Weights of a small GPT-style language model, trained from scratch on English Wikipedia.
Size: width 512, 4 heads of 128, MLP 2048 GELU, vocabulary 11091, 39.8M parameters.
Architecture: rotary positions, biases.
Training: a variant of Adam for these matrices, 841M tokens, 17259 steps.
MLP neurons of a small language model. Each row is named by its layer, matrix (up: input weights) and neuron, and shows model dimensions 64-159. Each number is 500 + 40 x the weight over its row's rms, rounded and kept within 0 to 999. Numbers have three digits each.
A block is one neuron, or neurons of one layer that tend to fire together. Before each block is what it responds to, as a language model described it from the Wikipedia text at the highest values.

Description: "in" before numbers
L4.up220:552505454478522506536572529487409529520489477583498540499479483472517481479463466514474487503473474479523427561402484500558565504486542516523425439505519547499498531525526463536489419516525561462534498503585552415491535482489518513466523540469462584436505500499472433472446529485467501482
L4.up561:538543479466584470478515560498443500484524412487472515516537441536513483499513519432474495565462535461409521565564489483459479461577498524530534563453437499486469531552478476490508534532517557476444557517469507484519556527466485420589557566477545521536443460555454484531532488517557471503
L4.up995:540537515472542509511526476465470525458465470444538552592531433533446490501482510502487551614506500520469429537547513504516514450449554545504522574447412476497537482551509524514473477509499501462450548518506511526480502467480532505483525460430503536472533497593472488553512411484512527513
L4.up2020:490513508501504523554525562507465521499483532479521454498502526491533517507468492480487494511513506479512510577468531450526501511593430514463461458503454476496500479611546463489482546458467559535413447497453486411540484490481527439442442446547508527510409446481515556490472496453466466485

Description: Mid-word continuation pieces
L2.up115:474430456516493504543498545572469542489460482451546448455512466413475510458384475550566496481473497510518470575548542574505526469493556507513489520498489468535458472382501506516494518480534532527458495488535524498568533431499476525476488472475469489496614484426495511525532427505538569512
L2.up182:549524504468473530513425545529498450512397493439491493497602527560470488497462491417453501468504549412525520549558570535490481531583583506503486463479504500491558518399473441496445517463483497612558443483518434562497536474458532468544411565449559481475449505481448469453489444501516535488
L2.up204:496522548593565561489432510506561547509502439457535468563463552459527532455430490544492540447459519527550486494526513472480504504527573421493433519556490482497537561523522510478522431470544410543477457499519460527489567490494495513518487489498511514440512513483471538468451428570549559513
L2.up642:540499494497546566468496619459522504453453474537544528491552526458512555485419514552490570478439501487495487507556519509485521490510430505487505434519466502492531516525459493559566399468517535540541493502525493524423530520396487431491537431499514435522516486507502500496480493502510578527
L2.up1061:434466495519554485486453583535449507550531480512499561482523478533499449466471481508564512493508514475460546487509554613440562528498482463481482539507506521511514547527480496507463462376533551570518471481525545502544496496526465471510453540538520506503480500477490507479439437547531568529
L2.up1300:470516471500513523512464571421488495464481516559522541517499485478496544446455498490435603477456435531622535423546493492445536615532484496445542471528509491433507475510485519488508454435509560525508453508434480559440497539461442499544435515448547493504495550472587587482494472485581488553
L2.up1364:442461540540466474483472557457491472514485468543521563576501493470476523391515496425457512488520612500475533467506555528436479573510501509489548514539523547433491597454491563484547407503482505481479427482484552512499476465394496525527541504550519542533491521483479517469515499472542490565
L2.up1738:512470498530433523506498567425460482504476413469489526508491513415493545399468466541583543488534584532453533519532505508471478561527505510486503474543489466499514537484532467450464452461512480529456515496540557516497512514442506509558463457484452497486478498457488531498457517530530538538

Description: Object pronoun "him"
L2.up139:506533495450437466564534498450464510464512529476496493451460492521485545478549490486497491444553431469532582441499578501388496560490511457527468474421417498487515580431518510518492497527499471514531462475512517515549464492453494491522535498510594514466432481522517550548481506434581518434
L2.up339:469483533415521605455454499451504525510480470547432547507561552525449487474506497547476571515568495481414556531519522504535474503473552533519562514534465429449519491546527434372480541469540586535442501435516463484517552503451578540517511572488538551477565485444509455517488459510499562467
L2.up1009:463526502457450497415531508477477496469467513494435509435563504495459543491481538497458492502508505521480520555576468464469476517576540492475494571472444476523462529527497467329485510460537545511479461365568499529480525524434531480512499503504513508456427497464505522566485489461543537447
L2.up1160:504482500437457556525496514474449479504491517465502488460561598522531495475498518552520533513485505477486524552574474488508521491493510481613560453517457449486520485478501440422409533484523514561500476508465476509498494521477531527582491531496541573465507482449498466531448540499512495519
L2.up1323:532488449466470491506459443409558554489495524526520525477588538552453526505470468493491501462518558478479567440521573530416463543477524540590523473469474483456527521544509424444470473504547489491447515593485451451465513480490508526527576505465560509529573478455522523562451433514566532526
L2.up1382:471506446403500491521496492478479500504454441482540527480445556557511526449427503543515500544479486407385519536502491498496527476447483540601510499445416434491541521474539429402446541464460460525472546622480472494469500429525551504511473525503547558515509481450525623553499536479513531470
L2.up1759:438536449428516535475527465494408425489422516432436539450494617480473540502519526527470522537502509506463494566570552493449502521469490494502505482497415495472514532523496400372428547478493515536463564489501516538503548486454563497609506594477541544478493507523545493561469535487481540484
L2.up1770:461528479498491516623490540511488498512517469498474486480420555486529514524628501518508498539528495469520535493496508497471591532479512472546512400511486497472509538499505385479489534536447439547588496466493494554499498489502491504563524580520500462532466512480546502538540565536576511487

Description: Names and table cells
L5.up662:487512559510479505476482451490499528484498528475493496455498450447508451511461525553600539540487459498404447444485472509522461453429497442436500566503519481455553460451532517502502436485499513558453461548538504460510552423457507598480502500502456465575533498506511503522512465482508515505
L5.up1314:514484522487521543563441509537524548510530548481516504510505484483499529463469492492540472464510455578493511468549496480479434469589458478510490509499477461504543482483577513522507444472471454450462475456528476533499495481475492503459541539494516507488528526518526552525588537443505502563

Description: Second word-piece fragments
L4.up222:511532479510402481508506532515509511496486469532484496525473455475496486471458493573484548496553472498548461467525488529552537509452492465441536506483590500552482484490472527483532483499493510529434468469514464479511497462502493483480495503439523482494478517498462553530535404500492542554
L4.up706:469482441550491541514488568498538505492459379475502470439480550567499507455393525547513505486471495455525511511555493494464503535477541494447559521520535469549561485458447502463482461412432452538527512477559525577479540544536479430454479547456592442428554520455563532559502420525488532562
L4.up1063:483489482505523564534510549385456498531515428587538493466483555474566480484449474547560552524540502546511480529553444473459529550442469528494481524519529463506506548440503533469564473451450437523482503434521518477478604465462411532480507561489458517554567536507513500525422446509547497473
L4.up1716:493446518509524535423443541484549514491515530506528494460467537488454486458445482626492502470470568497533475511566451500453520552568500499493520548476469465503537549492463522482482460475495507454521530467499456555478471497418506456527501547527522410514568489551565499482451480504531504555

Description: Mid-sentence continuation tokens
L5.up1146:472532474451489458514396459492458468527420498534569471438535545543468486513547543512507467437488521464482426497556524532488483460503565506511445461526473486479521488461511444450495478493547594501532514561488554495497605473518545525555429524463486488471479475473503492531501538571487521509
L5.up1597:525495494466449451565466508451534487511416532448612490438494538540519456466559572488518462504503532497498485480541513486508489531563501546546505453482410447522474560464513403485532521510548519451511528515539528417405458506512541550515552468495513526479531530477472473478475513551548490524

Description: Comma after introductory phrase
L5.up1310:525514565590561513537519530458461467455479521475442547462504491438530493504491476517453452555461508534524518486555406555538519444487511493416412535551504520537587494483555456437500492620539528491531514490550489511529488461464445515475533466520485512547462446443570486513591471492519487499
L5.up1600:572462498487524479545499544535491467446471541509487495440485487427489536439475465538482473536478428502506522506544457495518537505473433476440479478514572521480500510494555512463495480516517434513546539486466497558513496537483480478417439426516541478506503502463556502537520451492477487530

Description: Mid-word subword fragments
L2.up190:529561446477558487491497520547575487531564427523471536578438372543582504460541514465495485505545444529478482462422562567487418519487480524494504478555531518553433570405526528574539442499439514480498468556477539446549495489542487459535493470514467496585523476563498506500502542478500456521
L2.up340:593555460460487451466547546523510538510523502571489468524443448508452493494553533522533531475523485467512500509419532518381515484435526525482490468528555512534499491435547495534486523502495535466484443578471506437535471492522460551600472464441585449474504460533468501498520564546465544495
L2.up356:477523512499491509607492537451534539510627508513508559553439548478476500430496505550450511512556536479477521444471565576458522516440517517527498424574526579549481535465523450520540440482499576491551452488528497479500519530502520528527509570497540487435559427496491547492470520454519497433
L2.up1223:465487447512521497502492438539468511512478533491538479465379522527466496522550504547512512510530459445501474552411563370434562464403437498544533460494493457439519454504457468632445491508462483516443580573455482491540457460506478528519505546520515473479523502515491459453494451560496481537
L2.up1739:572511521526520442557481492557526502511554556521545477535391464543469514525500466469517503544559453473517488428419534501449503531460505512465449541538526537504533550492484502574553492542492472456538483575502511443514476534508466528513480500503494429524514487548499512467527475510459501564
L2.up1741:467515511437514520534538524531416503501496460549468505516448511503444568486615490579517548508523541479574531539444544465455580471401475519461508428543554533490511470491542453490490532527537476489543459561491501448540518514498547485517488534454509477477466463476481452542442596546512429452
L2.up1862:552534434494482477571500539522551526494549434521472476536426485564478458451502548503537506500569468430522446523398525445452540476484452508559503479535537442498499541490532459611502511523464509502485507559469488399528427496505518551572487543437547446510525463487460519494506497553447503411
L2.up1924:582528507517519446569512533555501500515471531562522483538489478530479466462546532498524525540531485470482427503472487527455545451464483512481483499511521531521482512413530520599462512531522456498455570581472482445547456500517527527539581513491570438456513490542479589440523566530450484481

Description: Word-piece continuations
L5.up136:498534502453490515519511522515503505463506511540449527504498510491498544480493458575478477580552496502412550519424479590440469505497411482454476522484471493514488470559503567551489461461495478464501489556449471525529542504516429502488502522487471523571521453482490482558541536438507492554
L5.up963:512535530477517497540520515476486492474523546469460504485578423501479542541492442565515478562563473507486537510459471539506540477543449529492450610486554561513525476510558519450518495481512534503572505476452521494517554515522551576521501537488481546620525522511526470592511518499526494528

Description: "One" as pronoun
L2.up141:548501432498479474520535473551522433496428564504484484473453444519526505510471522459542440536412472487488428498460528484505594500470486445443442484483558492545550477478471504512522394508453496497491478648432446467571497519506486548502448494479519417530543489466528500470471491520510504475
L2.up153:504537501471452478467547526450501507454453535547475442452540542471540566465543536540481587509469494512533483494593505498428541539472525505471492479464488493546480572486506471460467535492543514513474438458475506520513546485506482505487547525450615441437529462468498518478446562488549588339
L2.up449:511516458446490491495506525535596444508447493552460501515444553523521500441583579490557496466535433558545485485441522509449512460524459462480501407488533509523504517469518443543422508538475496538470469520430511485498435524484509506499461545411616462475506496461516482534483526511452461486
L2.up481:498522437555444425541540477468532539526438493524494402500465439509519482498502546539476541512491462470448470467401441520451527469495509442472482559504513473522510508515471534579492516533436516486498438547514495518528533534506434551502504520408569461464510528490463519413555541531498559392
L2.up1172:516536551513471463465535543539491510504468429453410490510495463451498505438510531543517527553548497524541496570484467528453502519488498508458447517522596445526489506462466450504533533563514494494498446499523521508563563544574466505529438515400548469469493491461491496540536490476496560397
L2.up1437:475543548439445434499635522455514510491468405509492464533464496527480581521572572540530563488545511486477492552498472536466560516495473502467510584451429459492518512501514508409496532499423529463482538439520465480454525514512464491526472514511567430487460486527512590496487551508569561471
L2.up1452:514458482505523482449432530569456465444426462542433393479531447435487527475526509429532547596537504560472533523500483518548471484544471459482506468503464487521485522467458524482508518556539527567483488475422511494432508545500419522525469472496488506508492500442468529469446459480524565514
L2.up1932:504559507492453427612557534464478548506486464511544469437507467561496535493586588495506565488504476409539481490419472538520533486496525455553509422497464473537502541483451553503474578548502445499468537606481509496457448505479487525578507477466621489483442496511483579526528532516512536465

Description: Word-completing suffix pieces
L4.up54:508468515526505514509481404512494453489488549528481547507500504471499563443456485478572491467493502538547449496535462557559438527503513428408505455530542553520511515446518518477476502469534473540514504447506451483500532462447479557475481459560400487436520547463566582479445470445481476547
L4.up374:497501482481501509567491453460503463495435516553428445490442535526574536558446500519568493396521484495595434453462548516555563546467520506452425476533508483566489507508516520543505487404457456512500507510448469484496528521512479535496509529547447470551475593491521467404419491491476555533
L4.up1206:406514516468482508577541482464509476494479530450470455520507483528580551544449538502572503540470478554594462471523498534465594496475497468492424466528544472511556507456491456432486472490499508540492451422451480503507546493502468581574502521489474469516483576477547495466468455503490483600
L4.up1977:446511537489471489577532469485527591476470491508461474469574496486479503552447441473565481436434483582618429418456413479516577491456514518473489527488487491520541449514473493540445465533506446542544447441480399450469509473481472561483533510482506510533535552452559474486457483527477489529

Description: Year-preceding tokens, biographies
L2.up528:534490418461558480523491529531530500527510469573452487550346470527474478470587524522524454535574484513514492496421522520435480470471514518532504477543532533484526552544493448631486484533390473497507551523473506434498485496530505551518531475491471473497505461522491499483520527538468462589
L2.up802:552532498568572468564457568596518535493576454539557512543446493555518466479545476524503479509590454461483539511424552510468522505474455566616510459514524518477493511486489473463479528531431497494489573560459511438541462505518518524467493506499581505490535452549496533496581462490470478534
L2.up1037:537494499481477482525506541542521508497621513545477476601390475486537481497539432513504467506535474472533552558422535507494516444468511516562461471494572502460509457527546470619466444491512484476535550617536524451524449499509522524554535501447462482509454514528521508584534548545471426542
L2.up1076:524510543500528446458430577558530513518657525543511475496478426566514539496512503457506479496547431500515554522412499452486458474531510543536508530467542490502507511492508499449475444522471517479554516633554519436506493508498551500509445514507416520488522509488530477592538507541464414540
L2.up1408:562533544545484446526559556516519544481522437440545455497459507521589514507585488482489486515549459444510518436439532506423502515474464506595488414481512482511458588456522520526513489520552430497512506504479511512483419503536504528529537467482582471498529489543472535550529465500510548503
L2.up1424:527500480591528477490482510573468532522565492470535501470429502531481501471458509438536442483471521403515457554471544446422547450494447483566480549444494510420531492484465501615528466511383546536492570510474486445468482417535515492553529496497457443514506514543511484562539503506474488552
L2.up1521:584482563500547461524448524568522502503568465535550475509408490570561509468522492490512472486545513438514484469427545412426499471528501498619472553468441535459483524504480530579496496527464493495528537669534510436485467510532513479533469440538459488463548535534526578515526496466498445503
L2.up1522:542509418507533483482505500447523564534488465545546518463450556506421439457577538479542450485487534469441481500458510524430515499488477507585545468486462466487496491497485526619487468506390533519473528647468453446450472496498519581536464452537511427481525520496468544488480482612492500541

Description: Mid-word "es" piece
L5.up1287:526515517441504479536489512503487492497482503505535480439485472460513559562526475539509520499503459469497540507572514595536527458490568504527516482477567497473495564487462510472485468456488496426526451475452444569464556471514467471473520518459495508594484491487522498547472561510465547546
L5.up1912:505489529538533512565514537519515545491462494548534455482481487465539493536498480574540566533526476445425497497542509520565573550504602497514514491540545534489565518493468546510524433479468525454537410512522461478492559469526498532489473533482508523580566464507531512576464553542473534549

Description: Anaphoric time/manner nouns
L4.up596:516464499472448436519490520432464445506479438524534486446517479429490463520483506521516462505519522543502526511489530535475480498482475514472478506431456559473534530468510529545563514526543476515478471475510528450468526494500476513545496514544519453537425520502539531503508537488499479425
L4.up744:589504494496482538433404530456468485401500441535454443446530492536535520505424500509505474490512455562488540428500536474504515547521468500493491441461523502465522517462474528496525487482518510511493483505453553549523446515511491554514480439502469471511522510410545468470545496501500504519
L4.up958:456511466550507524493538465487541477501518508427480449467450413456538507498495481458531563472510430486567460486524495495517577541480413531470522485418477477454476535454509555524507421448560540496481511478496539496544569502550523556536513543443461485496481431513479411536532466529512515521
L4.up1139:536510464493500500457531506462476524443535530487491547462439503518473442447430420546482513498450491509494511480551484544496464501431477503546510490427489515525519528459475588531479402525550438489447527417479486530535490469533470576470550515525524468555432459506531496512540441543449502610

Description: Object pronoun after verb
L4.up347:567533522546520507506578492550520522487509460542507479520570542544509543514505536481522548562496599508575531530537543446539430505586435509500510563555495495505509461532531529462587552472478576553463449657492488490540514540508559477478483515555495495518517485533490573551538445513515523466
L4.up606:495508430547522526501443514487439536450517457545477415554535523553480509483453474493495523468504532546537529481493483503533478456449442479474413455510427524439490518536551489508576477485432488519505459460579497497547485471468507514499508513559473495492463448517465521429518436471464451475
L4.up1055:493517512457529525501570532449515524549524480545416478545567507478478464548514455528490483472503553546491448475496495454541522535417482511505489497486451452503566461543502451444538439452446513479477487671515495388537449454467579473494469520491525486551538524466490432487495469495475455466
L4.up1299:542464536491501527487477508544486536508536503454489538573518521515512518537465485546479605550523422517501556529552461527413454564440468485476530512520453472454540483513522496413532572476565448504478491556498554556500483444458491533573402519451415484495461447440464593453540469453499479527

Description: Year-number completion
L2.up164:503493589570443520556485550445543463495495517478475491435459471404549570441475503567487592549548554530535528563516499499561452501495513476513509566571515482513574476458506437493520539478532566515448565479390538584479503480430504492503537483489579500516548531460565558478502560540493567504
L2.up198:532568496520498537446502458517605533499452470468465551422527560469541536544518530535374489492528539471515514485535468523461488587512540478546534545537524512456510505442620477503448542532505511506495555472502497611547574513484573486450538521503501499499481490535584501504443482495531539493
L2.up218:439514565457599453460502587518498423451407553498557466407501477515547558514499551502422490501509535492433617465509534473524438585539513505465676496489496511501548527453492513512527427449454492555504529490461544547470504518505463546500446455438526388478518545463558477456539512548454530524
L2.up416:508516571578506593508481402493455532513546528490430540479497487495505502506509432496449510488530495436506525512512491526497549425474477516392492536504551511479503464447564490509507521572499496484494536476481507481445500503497477488476507456491516502480503458486623554414472510548485556505
L2.up455:517546464570542441530512481495557479474498448510475543438482469530564528424473478533482517480488509532450547464524413475515529483521491490407514530500470555527489582513562468485513420492524505441507542479482574558526505511532499558498459444493545467452478585530578489549506511474516529577
L2.up737:510444416518478505541508457441522529413521472478469542497517471522531527503532521549477498514499599468459525454516467483480466510530523499561543515466547459495520461461555398535534504477539517462503558465489421580422517485442500546449518462533453568530446468503555535505401519528503491466
L2.up1109:483538489550444529478540540423493491429524498497497497492548512496502496526492563482487480498548443521503481528517604439506453545565476506467612594460469514409505533482508513500516538522528490459479490488492479521435531507454516509535438521467518493469503519499512530499463414497549433451
L2.up1472:462486488551516568551477525539420496437393490511533552490500515518459509486478410491491527526470461513506530462485524477555498526502476459509549519459508513467519502529497480510435546520484547525528491510456530530540534554536437507457427547532469462533517503558555530413460453503454470522

Description: Mid-word "art" piece
L2.up120:460496497516565510567470519556441469516541485497461482481385464495526524491491538526526468552550504444559468446475495488494602468528525447463463444485513557501507503516449504515570467497481473464555455494502472507517512485505482467457483533523451468563443498472529475459528491491505492526
L2.up280:521472528459520528481520507568512478535476502489502483461430541563556498469527532462483457481493518465540456527491495439579459449495466525562524450520494462543464589580492541531540498500523561527466532492454499503444452499505543451563457549570446457521478522528566514491533509537492541478
L2.up515:464454568503555605510485492533479478480507459567519447527543543429523529489486506535440450488510550587515559482566470552566513481493536532451501396525483564539491525489465551376507540464576509533464516440472539505492527495491509466455459506560597576506459494487463495446471467439508506463
L2.up898:508567428561468547574475510566644526504563491540481527401455516538526473487441551493562549511442503501470454494464543461412516534419491502543500422526534474539469463479542453411564424488462494507535457534471520427501454485462487513531526534502454451551500489493566462463540499514547505471
L2.up989:464474455551546596433469508551529510528496499566402477473504595480562448508473530523459425522470584527493459475535492452490533495503486497518484422544549529523484484560462436459549466448466608495552484431457529465490522475504502428440516558539467563523507461457467451414474474481426492508
L2.up1170:445437489511537593440523473538547494526445546501449518461558600512551442518477533499470503528488526583516439534551493477496521456514470507520474438549567487534459403534475515467465474481556501506504460364479497527539470488455495472446512565495509497495498453442471478417451474493411480472
L2.up1415:464523509524495557462507551532506482540558541466483440461494489481494476523499531499463600532486441532550543536491451487385471521544532476460511484523581504523497475447551476428553604556480514480549442275503532495546504454501412505561541521415495494537454447503445470428521535551465529447
L2.up1847:489432557525576545413458495544460465523444463514535448495504549443490479506582506557505463518530510497460538555544484391482560449527487514542520462516510477430504456481379502483467540494526507524442529563471522472572520510515485472488412484509581564482525487461443476442489453476470450512

Description: Noun-completing word suffixes
L2.up194:448513457484573506483464540426508466441489543441525528435512517497522471418470500558508500500503559534499537509511445526554520565537426533499505463459484514469507519487511494472512489489520469490481492513553492603440499534516488501511550520514487546509466468566512468495510533540510589556
L2.up239:443494455552475482515489554486472534500495528449436496534502483512445533496426457513459474551575486578503518516527452444510506526575511552544448535526462530482509502451532475497510538542506489485483558503439478614448474500531512522477490496538524485494440503458495479474483459492494567492
L2.up345:539525476519481450456449571501476489527477492497514511506531464441499455463532486551430497492467483549529573476488418507498485485505482462465500566484455473409521566476486523502544559569495491520491517515513454536487545531455578517537513450556496454454487446496522561502530479495493510547
L2.up908:422490530472543533473498518481444440480498501460557519459505521473536512513432546511513507500548478490442575530499539548500463558579555479462502497469549492469532546456509479493494443554495492523548502497512488564478422529426496519541521507508546481450451532477565554503479541547502538564
L2.up1107:505512473447587527535471601437498456429545486526464505525530489534475551519503531605536410506455495527524521471530487523411444547539511509467594461390510513513454469430446470490467468558465501524497545520414530606511475509519466440527425437497541480520532446473475483459454378488509530482
L2.up1500:548547463534505463462516557507464503475512479504438562500534545427518458465473489570517484521511540507463559431489494527538471489458489491508488457490429473481510542457482479531546590479559501581464479496451469542462548563461521545437492476548575521564535484473495507475481510490467544552
L2.up1611:457485527525574520444480562463426482464457539519463525510555510479458493467509553443537494516526430509477546443516498526512458601523506484472523533467503542429501509552528511490461435491552493508516506491472480519414468492492515422500489587492619497507477443515539488503511435394507516488
L2.up1968:535576490552515497436540516460470495518516451483546465502461554485559458462475519586517445536457456549465559464510544491467489601503515428437465471466421448441501532410516508451450486556513442468524498500500488491511527558515473552479542467513516494478469524412534541443479474533530503617

Description: Mid-word pieces and suffixes
L4.up558:512488526489508513467432553559552406497504452483523448484537557520570508442626474505476519479452490439519517483464528505465405472657437521512457394514533484478522538467494437453449494488521532509448449541460463533496492528516415468558407519468479443389504492478488472543483526492471384453
L4.up1096:454531482455468549564447519523527489513447570517499460477487465516524579531503482533519422509516567484528465375430506531477521506542446506529445401482501462560591490483548539496467567483508562511494493650415438467591494472496489521593519537485483528434491557490518449526495469525513463555
L4.up1280:438507514457453494576406454485483517449472531523477486486533452551567471524455452515503463512465533579618462411558446550524476468426451522551454452494446518463513519462527488376492526489564539565468514430410440520501488502474492583541571564472503521464515506494457428454457470440485525582
L4.up1710:468499526508461525438385431477504448473508531498549496439476516509482588495469488465505465412407455455575519458540521532537404530516515502516517463472504537505512496422514583517455507449517469531490507421478459397500515505465504534520454444512510557554493470489508500483444534464454506532

Description: Plural nouns and paragraph breaks
L4.up1402:562490526520447515482442520400533490418462585454537533437471545490470478472465480469474536523507565519542538444495482485533434514549442528458505567483435541502457579483440409519456463568549507473493504461503505499500499443507489539506485549489517465500391519476483515523493484576536511514
L4.up1466:542418506574535568506457501492514494483424491492499523527520532411489534473446474558459589489521538490517507536546467479533490483523475415466527530524496468491515476459496535425577476511539496460500487489536471490473493457513461423502444501525601480491474513490512496514468478506550482535
L4.up1561:521464466518517434457480464467455492421464503452552460490513519526523559499535497474547476490522454508478564484507529481538551511495512491517514508470506535451479510491610486434478462558536477470558547491454512474469430493470507561515515450503536403477515511463453460450469499564492530529
L4.up1807:500458557493450478489438515523471613457449556451405541529523485462466448495477472564516528537495487514492513488527514528554538508600463477444515513503517516495527516505498525476483525494485464497502482473488407478540510443490462394533493478564555516510461484459425459601490431478525527469

Description: Word-continuation fragments
L5.up172:508520503510456505465484517492511566497489518446551553415549502489471583465459498470488484472523552509488532460525424490487503565477491526471467459450468473471507524471462513530496515532491435508496492482463518466479517494507456542382549513451489430567551416570501542514470496440502556549
L5.up763:509516556469438464524515528506480506538466399541458566434548535542455485436494443552502548509517481471586494523551478545427605522486451514431486507499473449449503488467489499524506534441515547513445460480435525488539502521447450487461510558482486497498535432460560540515490424465547449470